{"n_layer": 15, "d_model": 448, "attn_scale": 0.125, "doc_mask": true}
MLP neurons of a small language model. Each row is named by its layer, matrix (gate and up: input weights) and neuron, and shows model dimensions 298-447. Each number is 128 + 32 x the weight over its row's rms, rounded and kept within 0 to 255. Numbers have three digits each. A neuron's up and down rows have the sign that makes its largest values positive.
A block is one neuron, or neurons of one layer that tend to fire together. After each block is what it responds to, as a language model described it from the Wikipedia text at the highest values.

L3.gate499:148143163161137131093149145105124123092108095166128193126094127102143080077228172094104102160133099118140125128116157152141107153086116160135122117142129089120168122146160129169134161112171185148161147168125178125127093112139142138131106163140155111124089223095142117134166100107100125163181142111112168116096122103123098113082119144150092079037166165129146201073131093101135104130117076182108056173120051172129077076109126112169129106190130173108140
L3.up499:118111093170181074130162145170176079066098151088126135114110095095126115136137169144156128148102077193112119159125031139102120134132142131124121156107053132149175119125173086136125118133099080148097105084129116158162087131125159107142142110105124077118081171098099109090157097103080158160168145097138183079129156095105115156122158173146058137114146094108186141118170151144101211075118123167138120191131167154103143073159108088093184135123086137103150
Responds to: Foreign personal name pieces. Pieces of non-English personal and place names, especially Slavic, Hungarian, Romanian and Spanish ones, often in lists or tables, such as Rađenović, Tomáš, Vladimir, Hernández.

L2.gate73:183121159091105177069114114165050115144131152121165127114149149158068085120104100087180186148121112094105161201106063087147116130181150128114124135157146138094189115177091099139084084110215171143116172130048122090116147129144130126102140162112109117088114167087158142117147084126062098131200156129165173132117094126190121140112076126124102149120120126126152143170125136178165122127161110124083162142155147122130119130183121042102132102136159106133128
L2.up73:126161163116138168093064093112085116153126119096145164121137151116149119119099128088142149118109095075119130147092100123133099118158080112112167139122119155113141125134125060140143100074137159090132237156115153090126176107168113113114092168144103143102139161127153129109125132061072089162127117141148106123165108174178115109141059078112135162121112123115126175145165152165110080129224131155120169136177149112197134190147113078092102159112075093141131
L2.gate286:102098125145060114172109155127099164111089088106134112121113085131161135087158171141074106166117067145090133081147125106156119128134102088082124144168181170162171116080075115102113138175144164096087133165104086148119093098108179087165138188109111123119202128088138130116148103128122097137116140138184120094115143114135150128165098132149132137135151173132144114133070113179119156126132158115159157155101082104150139150152130124104106160165148063060078
L2.up286:142173094107051126152104176154128160196118087141120142127133127142159131128115140107176107108166139120127103122207131116161114116098173068078125151180169114105155147127062154099170180126151150027111127103156100098113113091085143106110122137113128128091147117159159140130181143114104091113106071141124147183143107087156133154191083111167167142082073144143147133142116147088158140130162164154109124133141016118094108125154148139121095166134118121127132
L2.gate301:119167084179068112238153133196124138090170140125132099045155141134116152101109117145173125132171084138090139083099133074140118073127079137113149127108135142073138092124163110106171050067119144081122095088071120150084087104137178133080115058054198105077111084130169166142156137102141129146133149134158113149164108093128067133133109157075104159078169239130109152150138078081177129163130139121160115134114096108106137074148133141110144195148092145168094
L2.up301:083127083117070146176167129088154128077118134128100112113114109110149079071155134108100094149147147134110120132154223107140097080205078127167189137156060105240120100103181075096151127167114105081109127153161135148102121130098129095062132065113143157121127117113160171139113126071078103200147089126130091126157129086142146101179158121064143189111135166095172163079148131137104137156144144054141079170144108103133118126120205064130161183124111157099072
L2.gate337:131201073124080147141088072117134092136140104168104113103137126089084137088107123147132143145198103108097066139129116076121101152094130102036086116100094138107105104092153123165103156113114093067173134084138164117132123138122129092085161143115088131147103150173124135152167097043131107175103100103168121153183132068139083189145141128128120113092158115143142135150095157154145132127116152127118150119164070163109056128098125161134129133134143142113101
L2.up337:145155126150123155149148100098105183168107134129156051159162095091098113105097068125121161056187123119057128126174191136107136091019141071034122123124138109076099129088097102105150138162126087126090103082153193125144082140072100175069143158138147102092144153123121169184134138093110105160123109136184136121078138069110136160127151112180134135122103157123111136142121183169128163096120153100164122136153114191112084158131159135137110116173107098113141
L2.gate344:147064126073132158141145148133157161094153139049152119156124109152175091121113142087181114146168120123096177086082131165179169111128162078178073084126155167120184233129158135135086095135122199124095079129118131127116090134192142157137197179072133108096106047121147107121121100177101133103079084141148140133105126129146091149167112144162091155122097152092104174181164181122096104150138164124126101075133127161120125126136072128139076148120189149102113
L2.up344:138074143148064183149152078172152152093130121075146087124083173136203140160146094123107088113145128155074124096081153181119198090132191137177144107137108147113181142092090088110155148130093158165154155100120165154106083123122134177088156132127151101084165076170153138095190116193136119103115067168147154140145138119106159132164090134127126194136162163080064199151190172136119131129158162121135095073143104180138149100206118088098071149078149133114160
L2.gate430:071093159086103145108094129155175125156103105170135128100113161115140153138145124116106156126133070104046144103182110154117154108158096146065157154141103149121137166169116093165161150144143132143185079095081109150085072160204149105096148106101174101118136124162117183133119119070093167132094070079116133141115140118102054155123108102157132105133140171139135082114154151128163159169111174092096090174135112161121136097115106140137050091113120156142140
L2.up430:154105132141135119129117069145105161120139095149112140094153165112132132135114166078180105073194173166151130155106160085125180118137121174132165147139163206121189117099215134107124113117163059140129111139131143057103117116143101084184087150184133078151144154184124151164167105172126106149103130137070148080130167136219149158143122101106165160151198103121052171090087106098074131053070126147121100085117151124135102142093092154096173122123122063145157
L2.gate518:132105092105128109110164127083126143152185141126167160120157103169060174160129139128118133201113130173119057102165167143171107128150123075108115131096103160138176114080167180113129150146115114128180132180133112143156111073148128125137184150109140163137150135089164142104104168104164146170092060160125140116103152145128156120172115111135134083171105146091111111154150116115135117089131152142170131115173092084133089119122162138157112137126153113110141
L2.up518:130138092155105189127144121153157087164185130129150112111143098148156122111089147116158103087126143116112093112127110066122108137138147065108069081141129161115098143151099144106140088098205128107110192162110097144073069135126141092134096141154144114126182165156188119134110157100180161148120136122104135096138161133113151213115132134091120153144132107132115116130173144134146129181116136130208139139104108141119179059149137129119156162095153104122129
L2.gate603:100159099184124061151157163109155112174110161172135086131120166119162088146144118140081100124142119100147126098176167127109139140147155069136104114119120132118147096080098150112108159139114176083142137184138146148115127128114167084087158133066047122148156144149106130093089089137137137111162146091137107157140147153173148075149170143109147139146078159151179172114107073116136129106102154110126114142178089137173149106166140176152102098146177088150143
L2.up603:145155171192090155171096156187139068159081070165107070120140165140113114127121115119102117150156178162089074056119143113103151172131084152177116124182129171097130113108117145132163159175107167114156193143152087113109088116105197074163169143071130129124145134162143087151171072153133181112123129121171115190176137120145142131163130147160162106150111128098124148110162113105151131129137167115136161132151130143114170118077091137125187099168151125156130
Responds to: Abstract quantity nouns. Abstract nouns naming a measurable property, force or quantity, often after a modifier, e.g. binding affinity, receptor sensitivity, sales volume, power, time.

L3.gate805:164101178127121150113145147153067127116096120150156117124112183133110134064095130110116129075207135107115100162156136090183110091162133103103127181164138137132137086127066130084152168152149154045051131140075110129122115152131145123094142141133118159111171140179152080134150101044139110162151160163083116117141078113148121114082123095078107171105123178104122104099182129145135091111133149124135136165102108118128123094106167076111181139138077146090167
L3.up805:084085174151122093114132102161060157148089096153182071150098096145104143086106139089159136160102088136096120074142189094146110106173074143104159118123101157045155150113131111159144076119170129126056118149049140168126100078170142144077083145116091128137124104139138121124129155084031115188141161186147121142170162125142126104135084107107141149116097149153106089117153071176125120117127141132126139124089138099186135133108122122124182135172115163097063
Responds to: Elemental nouns, compound starts. Common nouns for physical elements or senses (heat, light, water, wind, rain, fire, taste, fluid), usually after "the", often the first piece of a compound or longer word such as heather, windpipe, firefly, raining.

L2.gate142:097157171139088106135147090124157102169140168133124167145071131152120087130109121104205082126120139135125122181141168141140183112173118137169110141149084163091072150124099114088153113119124123189129166160150129058168156103103166072070179145139146136075132070100195152139056154116098064119112127148088114083164109140171124149165135090133122131109120045124146156185129118169184111134167097120120135113123160124135201100148124126149027120079098130121147
L2.up142:150079137131143143125117154104164123090122126146127114142099113184115097112109089110170105131148107109113150177174137173161102135167120146131115137163167124104083143151126079090158113117106168156167132109136128068157103113112160126110140123147120105093173127100120119153080127151075109141130046158088109095163109162099122074158064117149137141104093071131141164189193096210151141164100096137141141088109146103126164116142107135156088106160118097139136
L2.gate282:133099090145079093098129170134128159156107199119136110155103199112117064125083143107158114111143179101175178159106094133118128175152168158127138104115144105134178141190156167111144132103139145156151104123135204043141191151123119182114163166130136118140151144123156167103112117144113095124116139144091104161113050126024074133101150130166156086142116088149114104146060097116243051124195133134142054094135149084148162151193157137101096093144126087152119
L2.up282:128074112145111093129112189158103122095099145152165125181089158055094102135164123105157171172101155119164150125079051135035152146110123105102157096168118081115201070159158135136116161081135168162146091134162163109153172222123120174074159157157101129154099190123177152177068124121130177152139118140121113112098119114065092137106148117186135120083059110128102129147155165101220132175188100168163111111134153109200185161130144177103104112187119092175123
L2.gate369:119081204118116158116122136098141066118089169138190136103123086172058107150136158129146148087142149129160127155140121100084102113137182123186100119109107060132171132128141111128167176138116154121105161150135137093189143090143126070131186115102141079143102112081143174138126138118105177060137150150098145175108132162098142094110158125126202115156140135165162136147067115140132126145148143091114127102135099094112103100123095146182142136099123134156130
L2.up369:138174077132115084141152115136150111091139129120145174183056109101153151112154157127162064131095109168120191180079147155216122118167156158142141167123109100162130133129128106108148118125140085114192076074117146124151124124180135161150148144103154133117131125108172072190138162126167078117122159096206133133142089071147156133114164146101137164122118095125165140143105139154170143134160138105169171165160169173182121141126065093135085144102097100145130
L2.gate524:115120099174132115144176067120143112125112157126131219144151161189159117101091117073148140102161156051105113167111189152098160084155060136160159115165175122127196139135159110103138174075173186137125087134141093164192130122100127066130255062143122141152120126103175166173174147093135092157153148172100121170133184147075123145103135112185107128138152168136154126107119102148121127138166097084178194223163150125161139139152096122110123123126160107147068
L2.up524:128106114184083094160183069112158106104161155134123181184055111124107132096136166087176102139120109077151099181160168139103074091155102132162167139104156069101178100093100196127192156136134120116101128118152110112152121170127151149069176197096153098126146139042149142138177118065147089114189141133146143154136168151142078130107137160146185093111216093114179096139142179168146117164158084163117187151183153133108160087148071124122109068139078134118162
L2.gate645:147078074169128104109124106196096071074141127132039119080082193085134092138118137107127123120157087090112146165124176088149100146150136183128108086164161136072157136109164104165147144064126143089156128099114072128177123121128139095107191082134115137140072145169142110189077088091130090128142107157144222124112168162081170179126118172116145121070165180120123165096081188149142143139121163135152160112167193126148081155099080071130144107106158111127184
L2.up645:109135085134132114100111126166071073103103129139128133115096165149081083127109163093176203120123103125084166113133194164131140130106127202150134067112163086124108121085190100177122155101184163161108128130108130148088149101134052175102246142148101114124055126086138175150125096116108133101162082106122143045153207133124146134152128086112146113120128128193161145054101137129132129161097170101139143164113157133150100141152061070143079098123101158076120
L2.gate694:113071158151122142135141127125122087075110132115137145159109122166135147116099168091076133119128161158135145176130176132123149165137090176153173072177140135088172107104159055134171104146164102148129102075123124118166086163178154086137136111112136142207069163113133147083166167115133124149190158140128163029150158174142134137095155058146129128120155219103153069135106109171139138118152044174107173089146105149124091191141164148136123084183139152153165
L2.up694:067119107117147145098182092150133039084109122088127118122123143067088106137072125124107121072053151144130164106143174099099136026178157164140116123083127088154133058137169129119096180096133111111139033160121095161186138147062185109112167125096133099089137158039149105125150155104117126184130131138092112111179123118124105113141107086074155161084165153116129111169079134116162175126210107132131143163189128051159114120143052158170148080138087133128139
L2.gate868:082169146117123075117164141144147119121122163140118155104132156128120118120111141101177155118171112147205119164099164070052039109158124093145157056165115111147110189129151097143211134108181182113121122120132165107084140164148142100078168126089126074130125174148146116124112105142111132144127146139135148062152158139139140078174075100147177156112124112137141098150135129108108133215151109119161146122161100157153141160116149149149131101099110149148131
L2.up868:072171130149161089099182144134167144111126134099098122158112159130073098118144150109169133140168129093145104132091155094053064135167109124135156058178107069102111157097158095108188141166174131119132124113177135083117144159102108037083162089102130106133118177131133130098141137177131167129159139096135173104161143156147161085165086152167162145071153096180132138141195142105139121179162113139122194109196089113085101160157131098100107132111066146165157
L2.gate885:127131145080155113123139161112109152153102160157200148108126099147121090131074119209119107151188052116113089091158199136100092104122117127156194130126161184091120238135120150107139088127136139181158144124097038121130132144119136102137125076151123131098137093114101098117123177134115123106134105120090176122101126116065128066149154149101105137162100208086114085139149100138147117101209074109106125126157137168113149123116145111131111128119153152051184
L2.up885:116116166167136117124110078153152046132107128178157156102136095197109129138156104089184089116158192098177158168102124193085078080125173129175095121139123155062141081129118160137091178093150110189154190134088119110164170158178178131129103122126134076135108062045154150135101148085104094140161218104143103133176115120121078116110112132115178139094145157096183116075176128147133071129158094122131164132133146098143133101183128113117194153140175127154138
Responds to: Velar k/kh subword pieces. Word-piece tokens with k, kh, q or sk sounds inside foreign or transliterated names and words, such as ukh in Ordukhanov, Sz in Szack, sk in skeptical, kka in Pekka.

L8.gate379:164092077154128105141135140100114136099110101147127115111097064147179087139103177155094106140080119123136201127116091171123138157109170076136149154137171155098128098156089117135170112121115111121103107209103112092056162177106147161139126129079130162170135076131077094085151070150130101143125122144182148154131186132120129119089163106121166052147141076138156117126137121110136134139117123149063075175168082103168164101101105096116097143093156130132106
L8.up379:117169146130075087139147164120137143125011117134127128125148159122129097161128086149173077144114153090121143142108098134040170107093171158122117180103125186086073110123072084148140119160133182124127063089106163093117132123096167059141180124130121149146133106153200140117065115077152107088127124141145156155159147122110123115095133124111142142125099062166143143137129138136080122145071153086136092095137143064145124134146142116170106125085125091125106
L8.gate566:146193149156080145154077144130086168165123088119137112123148128157132118108150131117162160110149210162131127108194151069189181134097159087131131133166138152148105103083114124086143070103129079105093110170087096148138105141124138101142070142138118119091093036141121121111174077091097098119187106137141148149074126167117135090109114166078140151164143138157090123116150181137125166128145113126122133129106163139209083113168156143156131086171117103117126
L8.up566:098087119097104166101121170119152131176043135147125119197120092152125123099135138168113140109122143108102081142153110011121138141155123165142186142136145180113158045146098124129193118151170120109150110127116104133142091163165090145143139138082070138107171151109105153108141133150153147109167089123098179144206121090130122098188126165184107138137076174169096135158168117134143147116116139105155113137147111155142089164165147089190115171116102047146153
L8.gate620:197118128108087167071120138107051133013136133119154085163158121098123074148160142091169137066163144111181085117191153140113139194095122098106120059171085110149105103100136110123163111176138093062101142159126136136081104164136102180123099084102153115087177098184134094130172120050123185138134069093133087160130138149102057129155167165082123080136178104059118165167166123128187165119195136103140079105070187100113143064096143124127099129143179144148141
L8.up620:152128133134115158120136126085111138090182131170184122162186143129105090170192127197176143074166129111114101145168186110134144145138113085153116092149111155181130058100119125133183113116117091121110091110079166105097147156129103104104107088125138130093121169110170067104149067149088191164169061122137152160168120120165087078121138141094128147110091108133102100123178049126180080173129128131100098106141190118147154040131149137104132136065145121144140
L8.gate740:187082131140143142147050135096118117131108058120106158149144123106138115119143131120153140132162170111089101123104167134098131178178100101183076113112099172151122108086067181105125076124137108096147104122142103141135161161082163125157152167150143091125088123114081089104208176121120146144124151084118126132105122142085093184151171196159195125136113118162090111093126093049115090161129121158135119186144165102133132055079124171100168130139208089143156
L8.up740:107149128100135109041091160119144051092124137153168168143138158147110067135145160198116140118165106110137097115137103146114088114132077152105115140195143143118089147094147163156104129158148095147130066139094162178132119116117225127137156188169122147158109080185093147111119117090084098129153121138074092122147175175170140142113116111139128122132108157145098157126134095136078097077069160086166109113129157108085143126149100119078179104149089085128157
L8.gate754:155181116122113179139076103133131153160086114104122115127111083144074134128112071133126144133146068106129170071144086109160129116059162110143073170150123094114133158129165160109148112144089125176112121123109118107096110118143098140166120126091079125080077086158081155131054065085190118098143090179128098122169167157084129131152105172161132193082072169130131132157148144161079148122172102167138117145110082134111143134194142189119086096179127134142069
L8.up754:111143164206129113127139126127109112154082126149108140121111153137091110156105101172115083143119104122121155077152171100112109086136171116160189184138112128085143109132145157094127116148133193186109068071187026105144168133055182152133111129137172169169085073198129147096127113159073142117140136106133154133156097163128098213151163132122120139115076162169154142113121121130154097128089119136109114138140070146100098100128144164131113137100090089120092
L8.gate773:102134156179139078132158133148116175156116089135198126135116181187071158151131164133110121158213166117104126138137112134191086152135141092079114130099153096152129118137152146101110164129137100122120131128187182171115148134118136154124098144095154094130094105183128140103150128107095178120158149087122169095182086160136124055133123117157122164134131151194120102134080103110090084122152138107134140142134127086142120137117145110128113091149099073071156
L8.up773:118142177129041167184094165142109131146117096181140097146115122126171087099157136218121137111150117128170226157133185095140113111122113131133086142116128130105110130121112103139102132139148119107156140126188102173091143180123116104111120169126127134151126119144158176126147112154131187148144114141108124103140110137175104135065077088130152160113117111100154155166139096107145114036115107078110108116131071104137134148095120181099108072194114135170177
L8.gate801:137100144084140106112139107128138141138109155139143098132161084137087138173115087099108195144101147122105114131092127124136147106159089067092123138108100141106167136144131086111140138201079119149134112180135089161089102114119120155103116125093163148100106170176202124137211111145172161154111098160104127134078114128147147108181175184107150200173183092119103130122057146141062161104112156053111117098101129060134134122135117160145115114135089139134137
L8.up801:116150143165106156112156135138101114093135098220163108136107098143159125111131128132136101123129080082149129091152138116163122191096107201140096092178135099143113076141133154124161055151156074122167077113116140148142152104170183130162186143083171133093132106190113156130164133120156165083171118101084152191111149123199147169116091124130106117142137171145177131108172098159121140102168137094067148074116067155145039149122181100138169122108106077175108
L8.gate823:163106057110078114137151144120138144117120085182186097108102082130083152091153110111114125151127162118131110184115132070130116063147114127127136121117180099159136127071109078122106136148148169140097094126127149130151093134163076124159094156086136155164116173118091037061175116149108156085168101120111093159126167172146105108097149171094139135104069128126140086128143156128120121103136142140094149157126081144152078137128207093195173110099148121187079
L8.up823:116110088132079127128119127111116097145149121146137105192093071143180139138158113132130062116179151137095114173161126101149140099071114119100164112120091127152142143103110109093138082163168129104157127168102148108121109150159231173063134091120198155122135123181129065165154160117151197105144108116124092135096109197110151127101170073104165103095146111132066115149067131145033171121127127138112114150094131113116121139149052106136123117137112129165097
Responds to: Mid-word stems before suffixes. Word-piece stems just before an inflectional ending such as exacerbat(ed), regenerat(e), categoriz(ing), the "n" in wouldn't and wasn't, and opening quote marks after "stated that" or "said that".